config.toml
n_head = 6
n_kv_head = 6
head_dim = 32
norm_place = "pre"
attn_scale = 0.177
bias = "none"
tie_embeddings = false
beta1 = 0.95
weight_decay = 0.0068
lr_head = 0.00444
final_lr_fraction = 0.0
MLP neurons of a small language model. Each row is named by its layer, matrix (down: output weights) and neuron, and shows model dimensions 128-191. Each number is 200 + 40 x the weight over its row's rms, rounded and kept within 0 to 999.
After each neuron's rows, "raises" lists the tokens whose logits its output raises most directly, leaving later layers aside.

L9.down25,236,193,192,197,176,207,220,281,202,195,210,231,211,207,160,308,182,214,267,157,142,215,213,142,209,194,232,178,153,93,233,157,166,215,223,205,196,204,205,198,194,180,220,212,222,227,135,204,212,246,165,255,287,209,213,186,163,225,237,148,151,177,310,220
raises: " November", " September", " December", " October", " July"

L8.down521,228,165,188,154,221,182,109,186,158,206,173,186,285,199,210,139,153,264,244,232,229,233,159,275,195,316,161,145,176,190,215,295,160,140,198,266,201,211,223,166,144,142,205,198,257,196,267,185,160,220,113,191,199,271,251,217,125,223,144,283,196,176,222,214
raises: "int", "cation", "able", "firm", "ute"

L7.down428,183,202,163,165,173,186,226,139,220,109,101,236,221,155,223,206,196,193,160,190,185,189,209,240,213,206,272,143,150,131,150,255,201,242,205,183,211,286,231,206,163,195,188,186,245,231,211,184,195,209,180,207,120,232,122,202,233,245,221,188,161,205,307,246
raises: "lar", "um", "ro", "rap", "ly"

L9.down193,211,204,191,214,186,194,254,241,258,191,219,219,209,159,270,204,223,139,221,171,253,239,189,147,236,158,201,188,193,161,126,176,249,174,179,282,203,227,218,152,157,136,165,188,184,210,268,152,175,134,214,165,203,277,290,197,145,174,186,109,212,233,184,206
raises: "wick", "nce", " of", "nc", "less"

L11.down427,152,179,237,186,210,229,173,229,201,171,217,208,180,161,234,160,241,152,191,253,197,142,196,303,236,267,344,192,192,242,146,182,191,145,189,223,219,179,283,216,194,185,191,213,207,191,229,250,181,233,195,143,191,283,198,216,189,210,220,222,222,226,223,260
raises: "er", "ers", "ability", "a", "ly"

L11.down314,225,170,174,194,222,249,201,189,226,231,169,195,184,209,265,182,199,235,174,169,166,130,174,187,139,199,217,275,213,208,234,253,231,155,229,218,289,179,238,197,212,208,201,185,182,275,145,214,192,209,192,246,112,231,224,133,207,174,172,261,176,280,137,163
raises: "cation", "ivity", "position", "ability", "ification"

L5.down732,200,172,198,247,130,272,170,162,260,128,162,212,212,204,213,175,202,245,142,175,201,193,186,157,152,107,240,196,211,209,267,137,195,190,226,231,183,179,230,191,161,313,188,224,227,229,217,200,231,205,202,224,210,230,144,203,184,252,192,209,169,192,178,196
raises: "ty", "ties", "ous", "ement", "cy"

L9.down765,232,163,191,246,134,211,220,230,283,156,253,219,100,152,150,182,233,264,218,151,155,158,116,251,184,207,192,209,227,249,152,177,227,132,191,186,139,184,208,225,199,156,207,146,236,209,145,146,199,193,216,184,154,222,225,243,144,172,235,238,117,234,187,276
raises: "ly", "lies", "ated", "ties", "ating"

L13.down17,192,245,125,153,207,228,186,196,159,161,206,168,204,176,166,101,211,218,233,204,128,224,271,182,182,214,210,184,233,188,239,219,167,203,210,179,209,270,249,172,231,128,168,190,177,236,164,261,196,272,162,184,160,99,170,236,137,300,153,185,183,172,185,198
raises: "to", "tic", "tan", "t", "ole"